config = dict(
    hidden_size=192,
    num_key_value_heads=1,
    positions='learned+rope',
    tie_word_embeddings=True,
    init='uniform',
    init_std_qkv=0.0206,
    init_std_up=0.0206,
    optimizer='muon_variant',
    max_grad_norm=2.0,
    decay_shape='linear',
    max_seq_len=256,
    doc_mask=False,
)
MLP neurons of a small language model. Each row is named by its layer, matrix (up: input weights) and neuron, and shows model dimensions 0-191. Each number is 500 + 50 x the weight over its row's rms, rounded and kept within 0 to 999. Numbers have three digits each.
After each neuron's rows, "fires on" lists the tokens most often at its 100 highest values on Wikipedia text that the model never trained on. A number after a token or word is its count.

L7.up475:397470565492472454548502538574489456481475488504467527589516447494365582528481556566545549539581550446489550468524546386519466482491634473506541425517563584475526504507514414531455434466538473545556488504449465462470474381495547496407611544487447596578443447468467505458384432488479446471536554445526443488490472516563449453550477498465466534458536511481561575456507445441488639506530537532514499534487516467511484469547581509569505602401495426474543413530541515486417501506540445505556499579480454521382500510537467494473475545479496571546439515601536512475428493496460468513
fires on: "b" 18, "ov" 12, "ap" 9, "ac" 8, "d" 7, "og" 6

L13.up691:501520459564495553486444474420364448486410501477435544521543443487525568491525460484497581487473566472441548614491462467536514543462508452465518566499475491497564464489413487537475567427519432459580536397487472585527503526561388448538467460538442440467571595496473637535603425502512508539511494492452444399523583449417581534541524457432471435520575499520482519450589482538565486518450532506512416517477500529550461468553532507413529445400548459437492517494492561547565506552516451466535513493385478480540549502612495517485555460517463552507440456480550510454556613445503476505
fires on: " |" 37, " /" 10, ":" 9, "imately" 4, ":00" 4

L4.up407:404513459435464456519490571480503408595495511550468467560515452627450409576585518500557536566509481478530546482459559545577462465460497528463551401506436520471535502562353502510543446559500513440462453586476472524487436509505553413406554498515492547584471464512425494446582417474478510513542555486466458547478502523531490416575478520443523483474458546471510481592537509456416484612553542480531523499518555513564460455397538469480542499501491452452511528535490483545445441503542511463478519491520516602529551510468537468467506435453410410474412577637462483599539555499418495565
fires on: "ord" 13, "ri" 12, "ur" 8, "re" 8, "T" 7, "ar" 6

L10.up4:550515578449564503491485440571453361512534417445588402516487508473466532472476454509445478455461431572471489567493531482504528510473430462544511464441471551478520444447544472514473528497556592602508437490455490587511445421445534475475572484456556398505517587551414514439455488490549543491514532503505468370519499611497552518503503636477501549573543506561526484512469547513593483491618483513553544629494553474424483522461498506503474513515519521443472517481453482498455500491463514466617425505462549644455405482504551515462567584475565438437497443497490544546570523510502422472
fires on: "b" 22, "h" 16, " |" 8, "ab" 7, " for" 6, "eb" 5

L14.up618:572469601600469636364523473590400461512462483528492457590571537569496563441517489443563523412507522546461481517477513557460527510547529467478527536467456514487553496455432572406555578416459473446529460410511544497561472501506475478473432473439534491525515468499461549426488492517486480487479485510458518470580485434397569504505493427504574465416573435492579496440549490463524421487483532538460443508445435525514507496486499521551519522483589520461514506500395510474527460485524514530511482470529561407498632508562541519471507425629542494510488409639543528472435568404476528491
fires on: " |" 19, " of" 15, " st" 8, " every" 5, " than" 5, ":" 5

L13.up155:488440418564523551535547487527499604436539433471482524570555543520564461520457452549555464565520449477400516456550482474555457571440476534519518509467439497488524547544539469512549531374456519546548480443441526552535540606431528551478489523502460459545564547468547550585519529568558423444436486416515426489479548589491414475493552426461516461482417489471443437392477506458549480450494439508492446613525535381519436455515418525436463417528624499562450567427428448537503544507534582539508544596501542466447519441513455495476536547515424456491506481527616487432489477540497478516
fires on: " that" 26, " as" 16, " which" 12, " and" 7, "," 6

L5.up450:544506491576547610455504430499499469481477484467424498497444516586513456536554503551520467521461460454502463567514468361428491477621436546542502550551559526528553517509481464469456465510474467529493560468480465467537439556498488476486513448464490597522449483436593440519364574518558447520459578481469443497530438412453477365584547509470492479413444532442479563517569497518491549395521573496559522567446489464459438534516484530457565554415532510519488572470496495559495536397545480566527435518527498493557475505510528524425505491532453505464493534434508459502598709580498492520
fires on: "es" 15, "ch" 14, " med" 13, " al" 9, " ret" 7, " fin" 5

L5.up739:520605428441515564509492464492518472404471496467537572639549372546524526473468462502492469542568433431517492505524497465515432468489515510459470408502584467398567460562455488521500484563558510520460511529484452508497483521578434455643513535448484504593474365493559485480613490562505419562495555513526461471479477550558417480507481581501510466495507543519428553539589541480493494541487553418522556468412601542528406427470476554510474487561568438531473434535445569541470556450468490382472487422523493579512544462513516438562556459478491436521508510634482509480516492488507535522
fires on: "D" 13, "V" 11, "P" 10, "U" 9, "M" 9

L9.up631:545465464439447517515532474510499481560558537450525482534549514526452475477423512501408457586555607427548489497603439511455586513507497467560584398539483345565465469429515483547530547524432488459449574487443560471453516487618461529540452517539499468378500479505515478548524576459504488468430490427523495576493538575517489578545490478534450467557545515537502459537507484628469431493500450467492486558498523380531439569524490537499565410467533475506442598506452515506481460468459429534439474490483473491585527494499510597408481417576510511536446576534593428409479417517480448473
fires on: " |" 38, " of" 20, " will" 4

L4.up502:566534481514553443541579501508430527476462472496373514467369573431466433375509570455530537453446450518534494512395510475531483462511532564519574545513526465459515514565502443485473494522484474504447562480523512531362485525438581579475435581492540531443518460519523503517577581567523506487558592482520443460496418515494468505511504580568554514414553462569532461604587552490507481554455498538528598559451539460569555485480393543430481543499515397475575509540482460611421484485537523503523613473460436560499450527433464517496425520472412453491506457429465453536468506511453517504
fires on: "l" 49, "le" 22, "r" 6, "ard" 4, "n" 4

L10.up47:469477562516533556576387385484413478486550516487486412513560511540478415464514500539485514512514504452432492460438573506591482543462478531573557512545470545465510541523636502519562458394564454575492521390432508471448460535441503600495443506485462500559559455418423576572523405574535522513423499535471564477599463550546547535463493391533467478504484557508486447557426558561465521592626472430558509510534408443448514564450435513511476430543516408544484476529447485567507568498523500574448531545453459461448497454516476509519544540514491487523481521570580462528520419527499481473
fires on: " that" 28, " and" 21, " this" 8, "it" 4, " of" 4, "pr" 4

L10.up765:511539497505502473497556567480486448608527480611466490496533367501580533455477525528418419496474490459422478454471510593581398522554437497476501563546467491522534458520443552620481524444525453500523509542508480479455516529559536476445583427432478482543480580555552514574493457449411524430507467577488429502576452520508543464505477538453512508512478542471550458547468456554589464470535518525583532449490540602557461457499456549503433459463502467580507526580391456533571408534548424487511539545422492623448478579518447489608480511486444494426552435530452546450464509474423453403
fires on: " German" 18, "an" 15, "ar" 15, "i" 6, " French" 5

L5.up33:348571626561508539486524516610373424481524573485486473487498506474504453496541517411516527511530493451564534553642511563580515497531451478512509431442542509545471513402511549644459514552546498490472503488611425485496439477545493532482567501543451456497479492467460440490515479464425475511473468473491483562540494419442559553473509526460564473572501439477512486515470521491487484479582492461501472453397502504630480486498452461550585605529480504498505438608431499505531543453556541483479602476445507502466468530448534438577492551605396391489475542528476468456525464550471474458
fires on: "as" 14, "ur" 10, "ou" 8, "est" 7, "is" 7, "re" 6

L9.up170:474476519456612460441549573491506450523508512542489563526515575538509483512534682560514465479543509421462364464505549478551508550493478448497584473527450418475446532505536507470536511546430579552537583539434497535474498500444508445581493410503484473553493399546427474583530424445462492490509486546465450528463448535523454436563599576470517553502477559496560488529562541437535445558506494468465398548521454505429531385460558567517507462488482486479602437598471458497442478539481525477484411464450524557626545514486520458496499502460537489505478542473361518479403501541429443461
fires on: "On" 14, "iz" 11, "ord" 10, "ar" 9, "ack" 7

L9.up259:504491469590441585508517487522529547564457499434528602550547516502525478455581474528453450472570516469502453503465490545487539546449617514529510468515542549426584510503569437547484436385541435537511521501546306498547522602554429520455532399549592464450482541460567503531561503518426430463577531525497500555509418479446425502469543468559466487561491490503448476500529494478557539435539469524503471574452518515439380489490527462422418450497521548550512539418490541504462506517503467568499514490509610484475432468428438401574617569489417536544486481548487535538493484489448429453
fires on: " and" 31, " of" 10, " that" 10, "ing" 7, "ts" 5

L2.up720:536511495607544484438521488474522514557392555554497479552437476557510467530473389554562468476431535510438554496531636505540503423605504498460505528579528490533481466450512508569448544515446411483538544456433484580480498474516484479493555524539419539571514470546458430489467506446460628525553526460479507565431501402507504434565566532579504433450441499504431547564528461488565513414462563469500458562441438456596465456496556507475583511482516452431537408484575505548502517396494596556539498512486483557547454479501650436489503446549537467438479543507477371508560480491468470491
fires on: "ts" 20, " ret" 19, "ch" 15, "itt" 11, " sh" 7

L7.up200:559545470439500508427540547426597530562447488531541510465522420455501511495518482564504576477502479518521600443509424446510559484407530447497549574562469600447478512394490501540531502532571475431398444385424518537463496510437504471459492463559466426456519512486470607555501533460497526489476493512453596475536461554535596498496453479487487518522516567559492533549482529431565530518491590473544528511464540511478470513491530475521533494578339432531406581513625469535580467555606410493475512491524420524488538529518438430575439409431538492489480478496557524597422499472493457436
fires on: "ian" 24, " of" 18, "an" 13, "ue" 7, "us" 5, "ion" 4

L9.up43:516479489484529536517424521473442487464475519418479517532573549517521481402448485496457482465459498472477474556547378392561540499521566480517448473421543497524494527418507518519518468357560509508541586513523529411507469549562454520479446506487513598497486498524517458516442574450514449437621583479616493585576468511578470531498428429547427448542526620501489589508548576523439550415422501517561544511501454404553411586526519492462547485455528527514387516483471522518451521422501483545454548552517579479392538576461475474469468507482501586422480574525530442421521525458521540491
fires on: " of" 18, "et" 12, "m" 11, " |" 7, ";" 5, "ens" 4

L4.up699:437435501531548540456557425481571518544449509465403528516495428557546442589499469509549512626485473494558545491484517547541438566470471494480463529472556561439536501535486517515453495618506550467529595535445470440493472463514584522551373537529473414510500499526460592452493494440504485411542463517515538520450469452460528419523514534544461498445473603506527586559516522561478479429414625456522499489471561552501418404492563477571514499442498536528447483492537504423476503418571499499501485562507452478637538465605430533447514481512496489415506505445398400525587458446550409516
fires on: "ch" 22, "ak" 20, "it" 13, "ural" 11

L7.up434:556508528552499463482528550484478494519478528531532412460564547444500467503570506445534549572520481505535489478545522415474459474569433480461552419403412471420425447417462459480484435434504435525602573563509494527499584517467410554546516466546455598619502531490542507423547496552538594505515505523532492490437524510479496549496579482566569464452478380455501495503444356534481515403420522592569544501518455417521537489489506471516429584487482448525543543495508530471535418496454531486487478609510527518523404589568520390546478484530463434516397514529498531416513560556502444554
fires on: "er" 39, "ist" 17, "ard" 10, "im" 6, "ot" 5, "ers" 5

L2.up414:430523546506458495518591472474432503523491483448607489483436507539502510489499445564399504519476494504556546561504510577573461397474525502475429459522466505420597456462542557494416534497586513455536572512456510492453524575525504476474417457505494516545573407529454433530498549479447552520521522533509554493477480593469424487470451434463528511590541523524588542500598464504553511531584442535506454529488511533510629573469521483462467394511471560524580462531443573535403471462505596460512425614493548463453444513496517509442584451498433562513511452343640492459475466485499466552
fires on: " not" 31, " to" 14, " kn" 8, " mi" 4, " US" 4

L5.up689:535464471468446524532534477506463447537379450413403441479454549442514458483474528385508551578475403579524546612567535474528459419536444534538503493467481613498500477549492503406523543519490545471548550567505430492443493524479522518509365434472470442496528551437519444528517498539521526508565561466505470539416473520516510468587445483428484509497537426456540455492559466539466572539477481538503566495544514505568485502538575492518418508481482446483550533400582540569445475472552510635600437541491509566431551628445573614520449537557465484434519543535520593465512468497459527485
fires on: "f" 18, "a" 12, "n" 12, "le" 8, " kill" 6

L2.up290:495406485527457502525493419554460544558451416527473561558514545552562524521462449488527522520526473487458528449577627475554520368554617507445419549574487505530569455485478496439541510465455444448531442474447516508411525501507461550470411534500427580420407564485552600533496455551534430423544531469561469372479450490473520493490504517522583554566476571490503409537491417480474578503569493546475607459479421454489524486553466527457585584485530463566569407534467496542477455511531444430438501544542569595505506491464447503502589495543486516511485602543473516476460532472560491499
fires on: " round" 22, " fire" 10, " women" 10, " Black" 9, " up" 5

L3.up193:539532465500460494583591542559455502529565471558556507562578552568523486440494511529569539473502489462500497476594479521420398462408525560395457468450468567573517544507473448477494479474481492470585466493498506552612466579484511516492536489474446497532580541496484497520454528535489421531490480476462486466481398524501591534510532459511553515420488563421510556463417537589457444530447580495434482490542397444566521544410452499457581489442437498472519484513561426489496499497643473612384569544434556575453510468538472484499438538444441396513456493435480404551520452504539453573
fires on: " 3:" 14, " novel" 9, " star" 9, " song" 8, " It" 7, " exhib" 6

L2.up260:518488558548567491499539490426484570557460509422471446448496492505576573435548573456501546557526453429488456508483530519475505562444473479464418537479544450460464493491557528511451584406436506559528486582487497491435501554526464545519544435486472368528456477578478490447501603358472560482516540604401555463559535482476548486475503517469493558576475490409501456431462510385460487577472497461498497490478421494502560488539568506517496441462426479536571512517474516517536386448485548391524590450465530495461464649537590569518466558513481524545383491586454569479497542553463486485
fires on: "==" 29, " sp" 12, " debut" 9, " stat" 6, " dem" 6, " played" 5

L5.up153:515510532553490450552602489657485509485419529444450511468439539515502502522448555497486520541625504483477470506496512471462572503478475488570516506447482469541495500542457486397430448519437476565589393444488563462565444459508513475514625452479477498494547491468542518488444477418429411522495551424495504474491486551471572520496579493495568449545444520446514600562440460464514470518577568515443527540448553461489477429523557573485482538441432506513516470529499437429531545611504540532527474465481464459533575551418440536485451666433470557410435597558489547499491535494607451442
fires on: "w" 12, "in" 9, "ud" 9, "z" 8, "b" 8, "d" 6

L15.up574:537449524511574527582551518582588473521469533492426538474519580554587488555492418409539452492449416462481474447418532472470494597495497566486456475441517601550486498487482515564525451553406573452506499447498531516466515574441539522489470532507440466581483492500493496432504474499483539420463463523379489560479377498426491469471425477567510372412475557547521481486515522499474559418459477480447426566546498366482488483526522584530487459447485528489624489431481592542503506521446608557413576525483462438470569482507407537488508524433518488564506487560500499529555506462559482597
fires on: " which" 38, " there" 14, " There" 8, " what" 7, "," 5, " and" 4

L11.up666:533544475501489479462606526494559395478525413510529615472473484442515501442437528480529483410510481484429550472519570439563523535520519584437472454593556448488528536473489561593466412411599540460556516427477490546535491483494592545419444494487496469583561482492501573512519560506406422543503496489598478451505503565556550526398465536504471483608547512470419432511351487505444436567493488502576503501480541595432467562437421477486492455630474523523511479593547444586590487512490436488470476509476493513470532542513526440491506517482460528460456560510588509516521434502441507430
fires on: "in" 15, "ar" 10, " 17" 9, " of" 9, " Wal" 7, "an" 7